{"num_hidden_layers": 15, "hidden_size": 256, "num_key_value_heads": 4, "positions": "rope", "tie_word_embeddings": false, "init_std_o": 0.0, "init_std_up": 0.038, "weight_decay": 0.0, "decay_fraction": 0.808, "batch_tokens": [32768, 65536, 98304], "max_seq_len": 1024, "doc_mask": true}
MLP neurons of a small language model. Each row is named by its layer, matrix (up: input weights) and neuron, and shows model dimensions 0-127. Each number is 500 + 25 x the weight over its row's rms, rounded and kept within 0 to 999. Numbers have three digits each.
A block is one neuron, or neurons of one layer that tend to fire together. After each block is what it responds to, as a language model described it from the Wikipedia text at the highest values.

L10.up404:558496503482509504520493487475521480522567520491501482512458487507509494544526489488485535543453536478535490490545512505451484530519474476492509489479514490519501509525505506461536454506524504521523441526509475504444472500499533529506477471498495497549508497447506520482502488473465470519485506442521474531499514503521475500489521508517552519546507470518503473479467460528533491497515
L10.up647:557512493470535512497525450524509482522547541522506482514477464474509488501542459484504509511495491521455482441540494478545474500497472519495522477481496498504514500502476498495487476500482542518538453456487555503512513523488523539519450461495508474533491512473499507493553486477451442511478492477483519511472487509524513555529477495483473498496536526521500531476494450545525502503496
Adjective-ending word pieces. Final suffix pieces that complete an adjective in a multi-token word just before its noun, like act-ual, continu-ous, predat-ory; occasionally "of".

L9.up180:527556547504490496490512467498487514514517491487465463506501542530476500496495534494520484542492512546479496465531465500457478505461487471491508484558491467512499509471456506502528509546504556501486472520521509477493474532553495490523521539521515501515486527499464501494504505519502489440470522508450457490506523471488479519509446512519483498513507499481503524496501559451496513503482
L9.up259:443496521483502512544452481492463482511525513468495503522470519454526508511502473543470534489465480483491479508522540519509496517480492492470528486525526472463473465481515491488493508516480540527514495530508492519491517543488502494523480448484496518604497492502479486483515498461480514527525473501467466493445497488518510517543550509496453482513518471499513516494504503527502541532470
L9.up422:496500522493502518539467467522427475493535528473469510506498492491493540525524507502515486480508484474469492461503514523540466474471492449503482479503438468473557539458480508523544497524533578482542491544501500511498536488498520492500499493511509531502479468497507484496495523512531473488509542484473489484467484500485467509470489471490474536508552514498505515523471481492553502494451
L9.up846:503523468516502542485499513485498525515491478484533516509456490528486498453519472430503506482453524541465505524507518455502496542502476544480487490491498499513512496469563498556488509515478541479561464540505515484482515521498502508508493491507490526441534480460496497462515494528488526462507522486500489468486492526550478484501486487510502515494514498497495576526511511502496463539478
Completed split modifiers. Final word pieces that complete a split adjective or ordinal, often after "the", such as follow-ing, e-arly, sec-ond, f-inal, act-ual, and "c-areer" headings.

L9.up100:534480513462484512502490502482542505485498469504483515534510465464493522513551466533538481504515511529451538513517502482469506497510505480521486470512474527503468535504525511456482514509447500489506522533491490491512551523519507463540523512518512452492494520489472480499500503505464499504500488512550527511527524453517488519532502505498481481553553500459513490454483506483473519539536
L9.up498:481508521501529474472498540471476523506488486510519501491499507540501477468523501510534505499498456488494533518539519527511565483490509497512500534514508509499494495486524491465532488526523503545527501497519460480477495562484494495512533540439526483550487530442493530510501487540469460540468498479514519589512493529527465460471443502515514478499561484462508517534517518482501487477517
L9.up804:487486450474486564514483536504461470478478439525476496502515524522523446467493526487457510522490530496481543500484500514502502522511485501530505490501516470534533506508515469517493503481517490480501499480556494464515501463488506506497527489473516471498495508518499483506497468492490542435498535455502482482486474497498481476524523455496460540520534516482488486513499499526498479485472
L9.up911:521508509503474542482512532502525505482504505491504489516514479484494516499532491491545492442479463497501510509496523483504499514510504497502498473470521484537480500515533458506490505484530529485472468538526471452504491503527455508518492468511499498506485483525515547488506507502498487538471485497519481463482513532510514480519518485491530493518572486469503522486511534454513518531501
Main verb endings. Inflectional endings or auxiliaries that complete a clause's main verb right after its subject, such as supervis-ed, had (married), compil-ed, confess-es.

L4.up129:498530551543493474487476479527483497513523496495456481494549481483530503524494509494529459500537503476496521497489493513517521503522526470505499523523471524520506491446491499466456525520511503487451465553499507451548482482553485566476511470513479477482501474506482468453510485535539546481483483498490499480509501471506520502523496510477491516523480524544513508518545515464502460518499
L4.up157:539483530522470536527466449531533483483502492446490506533475472480513497511454486516504491492483507509456522506482484485534462507516524509461527523491433514499512525489472505459513477485485542461539477486490484515506478495490471495502519518505468543507492495504529548479494487489501523556533524522465526577517510495516493455508512479496544491511480481496485480497473523538547515534509
L4.up169:497527537439515473459488510502488478494503507479460486513508521481552502523478485505518536454461533546545458486504525482530536467494512511503502486485460491505515479426472509466499552487479513510464509516457513512459489506560505510453546519509477549486460503517469500463558499462527523470506472509467506515553470507513491499526507493474513503504497443503506462484504449519549495516508
L4.up205:500496540497507479461484520515525537506503480552541560473499517484511533503531509506505535501491472489498480546533458481503471578480477497510500480483503529484515523507493496491491552473453458492514494517501508487460496480526497487505556513477494494547526480536496459504486514522506489515485491497470493500487493538503491509497467521471490508540511452474535519484469492512513470478488
L4.up218:490480516474492480516536478533492505482503455514531496537522510541485533495489478471512493511513523531498476533486507509508525487482512528508526495500491519543464491460537501449528479495465518470486475524466499465516469508518503502514445489466520499511455510497449490464516519508464525503510566519535515489518502542519483461483534490458491514476536480480501434500500473531463483492499
L4.up283:556460499478512526490497477492551514534501475535505527502469489548484495495457521465537519493484526490512558503497514533456503520470477452510496482501561494537535492498484516509511521551513543431491477546490504452527523465487473495473529528505479521529541500506477479494540471509537529509455487523523493514471537515512462474509492446533507508477480491465501470478486489451449501479535
L4.up652:520505504551454509517482483519484504520531497501509508497513529484520484545483494504506526467507539507461488467500509487483439485535500518515517499521495504521523520503537499476489531519484488483514459457522492516479501475553478499471538499521522517462533453502502501469479487504505456554540491482487520502454479523491487515524522477514548489518482499515492472526511546467456481481486
L4.up801:495473476554508512494512521484478512495466475505502523573528500525523533497475522542514549514497528544495479511510467479508500497484499493484495503510519531498480521472479486472512498526511527456532453512488491535523487424540512476490556535523552481483512487495484465449522509521477552532479512520452495506538526501492472520486480538486515471469480484499532494472502508534502446491511
Word-final completing subwords. Final pieces that complete a word split into subwords, mostly directions and adjectives, e.g. souther|n, independ|ent, eas|tern, anci|ent.

L10.up209:473517501490451524502497507513504488511520537521519499515483503468514546498460502485529493511489496463478457540502536473489447502492461502538463496480509466482481481534488485461503510479485492530518500498489533487545487491489445511563563502544528497487518480536485513502492511536529475459492497448513488453494475511498533500475512485500519501481506525496540501518482498540534423499517
L10.up904:490497468490493489463482498554503494529464517527513499503504488504522489549507481520506514494455531493489487491532502482511495523473486453497507508501474489532495523524503498473499500475518461501455521503519518504520525522507478497491544490510508498452494492482466529506464549519500483549508475503525562500499504542553509498504508512493519547485471534498518490530500533519510500526525
Mid-word "it" fragments. Word-internal subword pieces, mostly "it" splitting words like self-titled, Institute, Université, traditions; also pieces like f (Gulfstream), im (times).

L4.up307:514546488491490491526447465518523471533546498470501481518496485448512511518510515454511538524495467481507485472531474535505468541469507465494525473457503493487511477499478540493492462508519544493466508483463514495481550489492509525526522502509495471494417465523505460543489517461526512499463490524496510501489503501520510490517526502489546488444537523575506517475459450506463492517490
L4.up435:524489497534486497539473470501526528517487464524475518510479517475521511501534453474511491479562517524483508477563474472493511463521521503484460458525458448500494476508457506496505537481476501456505540506508489523501461464485533541518480488533499464489451504523480528507501490520478502526520506556510457479494459492512507520470523516569498475501543487487515441512494470484474517486488
L4.up601:480506484510520517473494464513488487481539518497531503497556527470486486499519438489516539514522462510488495508502494489571473509522521532487494526449492507502508527515477469545506510486525533494497491508505501470467502471496476446507450515482526505488478522499493537497487497518469538503521478541468511549433481547496488497528491480520502469505502510524491570489502447500506530505481
L4.up650:506455492544455491535493504584487508508497532470539519490526522507505560517526488527489530544529522464511520484483445523505492514504464500506505475519513516472487534549463534504519504493517464509491487449509485504454502495516475498482491483465523480513478504471487509461482519495488518536525573504484468485471508492480492468479478488481490524530506523494497517490518505528539515538506
L4.up943:525494491477492491510489498518453491509503522511494481531524552500523468511493524478517486494493508466486487503507452529519503531477446500565523463524499466488518484494521505506517502502518488540507493496509535445481473495521508498521487498493501468522484458534469540506491528521462495497496524514483465510462511496415458518497499499487512509526506490521480501438503469432462483477479
L4.up945:536480488511476507497538468555487465528492472489474496487458482535468504523494511561495542495504451509452497519494522493493493526542461471531521487504541515496537498500502509505521467488508519481470485514516476497466512489457484544501483494528511503517517500477515545478492515479438505527525515494493507524487493489507516512494510519514520516524528523527473512452477510495496493536497
L4.up958:528534504522503512509487435519508490530495484528479481520504491509491504573449506493505528476507523550506481491548454519552532476506479515465521494529518504531468470491506505457527525527524508541476468529465502517494517473466518480492506486471505536499483527470505499494535464482453483491534503503509545476478464505506488509482529483487458544511491489554498472482475494462546526487515
L4.up1002:525484490534471492546509479488520478536460524520533460510468461497520490499489508427472520497524442472442511524509464473522477516489527498507541494495510479529503505543498508464488497435547512513467481528538482487527510504487553494527520519477476530538530544523549505512532534486522524474477500509496511492498516552530495476456531449530486493483495526551522528485516494511471513508480
Ordinal word endings. Final pieces of ordinal and superlative words in rankings or sequences, such as thir|d, 23r|d, four|th, first, m|ost, plus stray word endings like termin|us.

L9.up128:464486491494476492501511488495474493502446510539489516524515519508496519456479501528500460456461518454484505479532519497524508528433495481473454529483447504467504480478518490530506460508531493507497479510490520436504469517524537535505492510502494446539493476533494521520513501509476524531446456520478502470518522485561547535502432482500456484529520493514493511500515487486488493449497
L9.up629:493510495497507484533511523485536491511480507496521513504500522517448511472499494473495521455528503459512537477509464538536520501478502513492510510495508503503458468491510518506537523479531474453489456530475494480513492521493495500527480524506483472488492495511483499475448467474445467531517505526470480489534532455501482508422509525498480491516519518514520540469522446515508514473494
L9.up908:482467531441488480490504476508513518531473515473528463471483523465502461497496533458498509491477477511481507498481516542501538493480510511518517489458522521490484483506488499511506508489569530489473490502523485495546521496511496506529479491516514531447467478468481523491477493494507561443494481476498521436488510476492515542492472450502524540558511491493439510498531506520508536494478
L9.up960:526465475488514512534519483552504513489505533514503478493527470469488522505471512583485501509514515481467550533521502473472490444466511504499531500469505486490492502492464491537543510504532505463510467500477498478505531521466457484495569518531509493484510504473498510494466535518460513489443532509481508486488496508489473507459547477522481473509500511503561506511543482523465460465512
Possessive apostrophe. Apostrophes right after a noun or name, mostly possessive 's as in Men's, Army's, master's, also contractions (haven't), plus dashes joining scores or compounds (50–48, W–L).

L10.up839:510527505466542515489480496475474537505516548513487484534495524532487507506499469451489501486486543491492479507490483530501512459466510514500522510533511457493467477496499509455495499530485528487493501470535491493499556522587485482463500477538531508503509469493507535516520532500471500541501492526471516527531462506528483505546523501513456473455477488538523447489466445475524506505507
L10.up919:514512501495506512543525487523495525537494455512516512500531509475507485495512483495512461499464499502487462556509532510493483482477494510459475470498525488509492468487483504452468491532500514507500481475520485473548455507533533537445504496470463503539507486518483489500472461489514507539537487474540494520494457552489508495523479470524506510524499510541501493483471487490510542501545
Country-name completions. Final word-piece that completes a country or state name after a city and comma, such as Jap-an, Fin-land, Swed-en, T-X.

L4.up15:475532496521483497504515491462513497524491462492520527472492481535505509494485482510522541471494512474493540485536470544529465488480490515501451494499546446509428495447479493463519529484466551486500513485504535478514491534489517479526473501512465533476492505526502508488531509524512510500473492470500523468541504480494503501480519514484497495498463508519534465480483530476487540481544
L4.up62:476493494478511474508502516534506466485511461491475458468517468567512505495515514521518535510519525529479525513461520473507478482498508510478544445493505509508518473482459524508474511497480506506517528490519523461503462489460534497521508524466462475522527501500517518482493515497497501491481461523494519528515482486456431468479560470494545485500506546520476506490451485469495471490540
L4.up70:527533506504507555482519490517494482475492492511473482512469524472453500518500463496561468462482486470488459481442514494488500467545493502488493549466530463516479513514524497499535477492512471498484522459520503484508480487525528539514504460499464457528475489520484549464520499510464533459487520487508472517536524482500480474479581445449501519537496513477489528473490511515494501519501
L4.up208:495483460535486491515535511513470464496502479488529471510501517527492462520518498540498480495526483515494513457485539526505499483484542506477481487491492489573454489517467539498475529540490495486483523471496466510516467509493534511474485494507504515506509501521502502525517484476478459494553516499456494466541490480526493462507532542553526486481503489529479513506520491520508465485483
L4.up359:532495525570467469510468474466513499495469500484506483478491502501482440506501526443491506462489502446504489487494467503507530525486476497507544513513512473501504534529545506516509482486526507502477468500513517493476498502527499506465511484451526477518463515477484476478447491518477551516487477481495507513463496490489496527502519509538547494473470534543520545489528546507510506461540
L4.up582:500514506489474480519550515500465504544470499488464510564483533480478497525458506470521511521472471518529533509510443511501505530479474505489462481499541484528513504492496512537508552488497461482529454480503526529483491538520495547483491495481475470542461474522465517453536452515512538492447464497498500478461472522489495482489541507502504521524524493495509483489500498482518485464501
L4.up606:499508519524493495484477471514499462514517482486485486484476537509513513559530523504514445523535481490534472510548494497522469532507503517437468519527497526461522524487493502440468497525477479435496541489499481479523496519463495474505499440434533534505477566515504537475527467514488519502482503501470547507512493498499509491494483504527513502488448474497516475471470510491488497468499
L4.up844:492474459509471524487516525493522470545461566539543487492470451488566517507473461531511436472515509510510508528514513531512500459482497505499522506498522479516472505486497506491511531499474487521445501513485503519478501541531477497511472492467490532548535493509527466529504528529508454487500487519457521499487525458510509501528539502500509510524504494492546537458486493498472492440490
Sports/table data pieces. Tokens in structured data such as the space before a year in dates, goal-minute apostrophes (85'), % and dashes, plus mid-word pieces like Stad|ium, C|up, R|es.

L4.up99:498474490525511506520478511503508480516505503515483470517474476528520462504521479482513501500484501516498497527508488486456508511493463500512490505478473523509483502507471520528517467480486495485518502503476488506483504537494528498485526476560489511445496497503482493486514487507490504520518505529520545528504488491493502542494499487473524516545471465517490527473485495496530491508502
L4.up124:513521517463554513525467469518509470518537547509526495488512495510485483508521470460522460491500477498448508507539543527482510458506487510519459523483520526486560484455473544490470498485464504497491511484483476487552528463538493461495531464499512505499531506458538515481528491487459498499477502524538497480500508455468457523482461503492534497514514519485476496517490499493511486477512
L4.up368:481466508508489525477501480543506426531504522511538485510497472534513481475508523494508497503489476515518467470524437479560483538512472497531541479454471512491510522485525484529534486506517504489509481489532497476490507514502537492509486557487478504489471457499497528494497503512531515443497505505419510490543517490495538479475545488505516489539516507525534532494435486491531502496487
L4.up409:460508523499503466486493477513502463515464490489485490512520528513539475523551458512505515492490536496535467545478411482511488500489483531496466481501515496537506500528534512464516492454500485493521499497493454521487465522522538515513515498478511488460471510471487496491500496489511484516494483493498499495478520480547497487502532504495503493485511501493529503449456498519481501550465
L4.up452:516444509491504461518472452503500511499513511544504472494512484484513502469519460509553501486470499516538461477509494536555552477460530541488509518512454485522480494539478533470477464482546503498479536502460512499486492460522481473482528488468502497496512492544482530467495488495468476494514487522467506473467477479495504508518527477504461525483471513538478490468481514517474518558476
L4.up505:480475510490454512476518470495457505523514537482551517502547546525489514504463455521513510562533528482527524493491535497517512507475492482497539511494495532530471447465549495499515514474533504506490524530498518490509457516509468466519488561492489502469494538494490501512470503490500473497501491491515514542498492469530537546492573498495536503523501527506505551481485524490555513489491
L4.up543:482460535483534498557523522519493507499520483517513516477511493508518476531481486481528553539525525524522514499514472495484491548497517508498490499463461520504515500476488558494516480504478500425492481488462503466477481501477515454520530527496465551496516498473499484500433539530528488515462499512531484498505547554495494476557516483481481450528492496492459474522542522502487488516490
L4.up675:523501546483486553514510473524469524494523474502519470522490523494503534498543479528527478489482493507514485455526492490510549507516545522472501492511480518482508543485508533510492470525467491488518484526461474517505478494557519525519456459518464452493473520506500503480485506506530478499506521514536494486468489484529497464526445491475506543496492491538503512511529514468499457492463
Mid-word fragment continuations. Word pieces that continue a word split after its first letter or stem, especially after a lone "r" (r-ight, r-ed, r-un) and the past-tense "ed" (call-ed, depart-ed, miss-ed).

L10.up689:499518524516516512464498517493483541473502532497498501517485503486538534464505506485529478473481446506496516492538527514488505463499551495509472533493537492575511473498460467514447520481495485466504513430518519484482545491513478486490503502521474476499512478501486516500508520505500461491501532538494501510512484526468493546521474547480449442516558537487474519524453499540472489500493
L10.up704:526514479490521533506459479459516556478535504484478487492446495510539504523513463477488465476481571529480466471516525508512497537517499490487524474514476539469534524484486489527472486490529476475546520552524522499490536500464532517458485470492480511488466506500462507473514493550511495517503535500506494520461495513495504468530521513521482511550570473472500519505509461483508455482505
Sentence-opening temporal connectives. Words that open an adverbial clause or phrase setting up a main clause, mostly after (e.g., shortly after, a day after), also because, although, for the first time, and clause-ending commas.

L4.up60:484481494491509493472479504500490521499485522563470492495487498489502489498540519521508530478464501470505530539480499494505485500454516501509510491493451479497556467447482485487511459538519500468489500531551524483526461527554472474497474519482484509478496489490484503485498476435479507516523513488477532487447532461507500458518502498499516479513461473492522509501496529549468493456485
L4.up295:482438535502545465476497465496516493516464476482477522477524489508515493504522507499442472499485494492516523497491513517483506465493537474502489511494467508535478455487494467499495521505498497485506507485542521475484526488527536531514489530511484495483482496492487511480474524516489491521477510520468465498467498478531484486513503501532484498497477517493494417547484501519429528511506
L4.up443:516477480510460476502478507511457484534454495496486493519535538510476511507521486516528486483509501499473506487493450469491461498490517442531519466476468493461467483500512565498542511534507493519544483499487523478518483495526518534506505492520435552458532543513510482491494526519473494549500517490518531499490517575485494462509497488501481504523515516495462504495507497483501492500530
L4.up466:523546559469484482449504478488539535502453476524472529506513510489474501466534530484516506515492452488513506517465488514498466516451506467480490499465495490481530452455471488477513474521534479478470511485551536467511481518526481493466505538506479527493461471506489522491487505496484498512450507459531484547497510500493467491520493502511488480484505497518521490487549492535464505471510
L4.up665:461465512489474474548497499468462550519497522520483484525498492535468490477561517497497481491497495498515487512483473505449534523482494482494525458422483543500472510531536442492505536508483525467516539468477514551515492476540490508489481501530459526500474538495476489516526491512514510497509510486489508504514493462532512512494529474454508500512511521545519486496489521502489529498532
L4.up696:492490494500485495502498499489496516488471466509519520492487453485521492565531480469480490479480483468490544499459495502535497480434495463495478468489490491514527506427516478471505483542533505499524480496482474472508505482547483537484527491492490524503467486485514502456493502475492480523496508480496535518479508508508497487513484520542510515488499516534515439511524499565488521500556
L4.up785:463511532523500463505467523484520481550477476525512535514496518499477513552509525518500509490470490476515513515504470536470453476471557468458479512468511458529475529470482495459485531512528492487534491455510456510495509500508520522478484502478483507514472474515514508472463510495517478534507494455510509526503488532501525493543507484522531491485475486496510473483484529556473543510570
L4.up896:465487476512491500489545494489476495484486487520475521533482529492500455513542525506475500500461508494565481503468522486482482462451501495514430455499516521526512478495525461471511501479528483485532497472506521469492477508502502520497481516489480508471503465501499470486524443519494520513506511510512493489488465537464480465453514469487561518479482513512549459508508527553495524499537
Country and nationality names. Final subword token completing a country, state, or nationality name or adjective, such as Ch-ina, Belg-ian, Fren-ch, United States, U.S.

L10.up596:496532471524532475543514503522508473524542483526473463492479497501513482460559442512517521489498492507509530489509490486510469506476532505505469504534485452485513523498520509524504457492511520532486469486467449496518522519549539536471529498492490516512514509511490499463493478478507438527451493453479581506479497526519477485468545466514508506490502519521444483507464521502479493489507
L10.up978:505536463499498473512523506520495512497478496517502466527516473489502518467524504497472534488499552505472494509540495497441496497496532521508499510503472528468488513522491495493513548536553481549525511517507527494521489512511485499494469491502519501469489490490472529510458471479500497505514508459484518504487509547538500546476497539470484500417499513494524434521489516531480489461516
Acronym internal letters. Capital letters continuing an all-caps acronym, split into single-letter tokens, e.g. FIFA, AITC, FDP, SDF, ARIA, often after an expanded organization name; also weaker on continuation pieces of capitalized words like Asia, German, Amateur.

L4.up16:510504498496477529525476469550488499544519519485524487474491503502488491515466510473500467497478479509495529518499461480533521500512484508482481453553504510508469473478456534500500495492501485541500493509504503474448515540480517488477504506495524445509464544488483512459538477563523544516527483489517510520522467474558543502483542518508452460460475491463505496523519512456481477510516
L4.up353:503486505508448500518484440547460459543480480496534476493483469492453483512465497543505499522511525503480497495477494496490520494473520507493481471523478504491500466510560522497499479555467466503509487499502493526529481487483503473517501504505522488493528467551509546509498485451473534475509512491496509503531487495499466479466514538491467533516479463509465451501523507540504467501518
L4.up364:493525521487464499515524515500523502523457496501472554499504515465482507517516474484507510475502509482509522488504500499468554466488494523500506516512484479500521524499501508499467482491497543450516500471522490476523486509510475490491451504535508483459561488545510515518494494522487513486475487578495525470522500538520550503520509498550462487525503474459492494495492471516511498518516
L4.up382:518490499504512495553490504516514508463475472488451481481542519522467508489517507505489441477485539489469509501496514503513512471476476482519492500498492497554513539512537513494476534512523539519519517530518514488482512482513487488488517510504507536518460493502516524495537496453533470484540532514506500534505468527515493536481485509486446480484477472522515481508519541478515472481508
L4.up539:507538499486527508533466530476503512552514508508489513532457448510519521456458493492465452479483477466475506485504515525487527453464477490480475504540538492548504490496476452549492529495455510485498492537513471528508511511469465481519492490495530466505524538503470507510487494453515476504486474535524526489472472476501542470524522475521475484472547509527496491501510506490546492508494
L4.up544:482490520490489478518522515497451502527493457501477490517516468477526460543544476471469496513494474455505447499493519483490497504525458500504477507480507565577492482537472452546507485513471503510485524509517487475488522525489492501502541495497517477443472489521472520488517492542515490475514508485498512474529501523498510509475511477464512506494526534455551449512492552487509447503540
L4.up807:477539493459522506468500577487510483512477474459479470486462498505502532514518482511495480517511481513532480487489501533504489493533485509456459503536499504525489450521496504482512462506520503518525507520498516485495522471480532499466535531496511490497507496499461431471461527510481483506452530486507514465489487499510526461493510514529512494511507473536495435478491526549474525490537
L4.up985:493526468481525495496538533550497504485510505520439523475515482471535497497539480487521492507502515521506515504485482469463504481497519517462510537502450481513508486510471509513537491465493508512531498509552526484517504537499461515461507533471491456484485486518521481481498485476486508511456493499467504509462486533483511514527539515456512493524513492517538471489468501493551546485473
Mid-word consonant fragments. Short word pieces, mostly t, f, it, n or et, inside words broken into tiny chunks, such as o-f in best-of, Sg-t, ft, A-f-rica, che-et-ah.

L4.up116:498496501485507470550555505514452493517548504528541502493462508486483479498491473487470505544524505495510533483483482511510509485462539467505473434496484484514455512512445518484537482523516502528471490511478460451496489494497475536513491505516492504563501511504499501504554453535525466537479500500497489503498515518493472482516511513482453491493511517544475493504466491511536505484469
L4.up252:546485467491501524512546487481430488513518506498520518535499476466464475494548466511491533515485463522493501533462482524496459472530494504485487497484520563488486534492452480537545527508521490499517476524513508478510493510491486502500522464523482490535482483460526492535489507516493501451490475539526540508482459545502488474487479509489495514490517503486485498507537519493529521444528
L4.up265:498505438504483438465489535507509513537500505538523534471524492528491528490449516521480485500494563508474474506507504495498531538468510493500482526529475559500503494527515470543521549490487534502493507495483474456483497487517453505467516511506482499521504481490513481479470525490495488484512501511497536501461520489481543481483476479463483506459538553484563456503513544536511524485491
L4.up496:537453474525512515518501487482511496518503509525507485534496508474502544479508503448520451520538509523478475514470473488510471534531500477510516501509486512490477524465522491503547506480476524504477466524491506528513507527483492517507486511536480482514455512448506556448483487510515567517481470478527535502454523524514536510497501468494466513485521487535542514519496497507513515483498
L4.up746:569520499495505518494511457507490439520461489499498485516476483469547489498503525487511526477480511495521513447509474547534536537498551497487491452520490525440490544494433505521537489483475488468514507512520484481484488525526534475482489511477463483540495496481509471474439490520541530482525462511520543465505520482491495493476516473545538535513457467513483500435475500515526496509500
L4.up765:499466488504480503501526549494487545461503526495503479481495503460553489481469528510494470458488468563485534512528488511512485522524500499466499513508495484480479507477479479504513507520533521467519508497524500498518538491512504488525519532510462539487496452527535534509505474526491510495511463505492508509482511502486452528478456482488552489508487530561504491482517522518493510516518
L4.up812:488449560527523508507491531525477486517477469483460511479487561468487514515501522517532482527541465521550529481502535530500484496487487483486464493460496513535524502468499543524481484488488452501498512463499473505478496490533522517490504480490480477536534505488493535476521470478492494522481475500487512476471506523511476514498522443524504450526468511493505476546495534507516453477546
L4.up1000:487491502507511471497498502483485514512529551497496490489488469500518492522537432528506526553510483525520507497498486508509492466530532494494487484481476504503512470496475464560514530478510447481483481514505477520498481513488523495553487484482502451491515461467509517536514525562491483480469500463475489481537512505494505467499484468509490477496484529495468468514523480481525514494488
Word-completing final pieces. Final word piece that finishes a split word, strongest for the "k" in week (a week later, two-week, weekly), also Harv-ard, flo-or, UB-S.

L9.up14:508479520514527498470504522486472527516470406489512517511490487458497517544528479483470500513521482498490480512527462512487450499509478462471486483516489496482494502459491523500493478533515563472477504498548495481516493499500525530480479501532512545509537468482517506511463484495456493487505506500471523556504474524534499479503529516508492499478495552513514480466509484520537521497505
L9.up222:470520482516501476512507484470509515496502464494511472521486503503539463510508477505526474504520484463486474518527473522528457555515484508487465508473475507498508481490560493523455502552552512508532483523500532475475477521553520542458525522528519492522493506535543493501450547518547474493468506488491485541502455522471504503481509493530491471497457524452479456470547471507489537509562
L9.up425:535491489489537513484464501472456511509488510530525496485499489476491569506530494501514523522498559527515524503492492544497511508498509522492465544477462518490494503515479511473506511527520486479492507458509511462506474457508497509473534491523526493480498487532495487494502500481556448529528528512493530511493504471516502459506498487511530501474461488482535477464533485485528491455541
L9.up717:538455527518512493502503519470521522531480468509519494528464524491509479559522472519497516489481494510505476521480496500486510498496510500495484450499507511526501537515480510507549522503463485502514510500494494524468526487528506462480455504496498487534471479498523489485512522512524507489464501495481505486459462521481491472535498467495507530512483529520498498514523535526443479469523
Country and nationality endings. Final word-piece completing a country, region or nationality name, such as Jap-an, Ind-ian, Braz-il, German-y, often in bios or tables.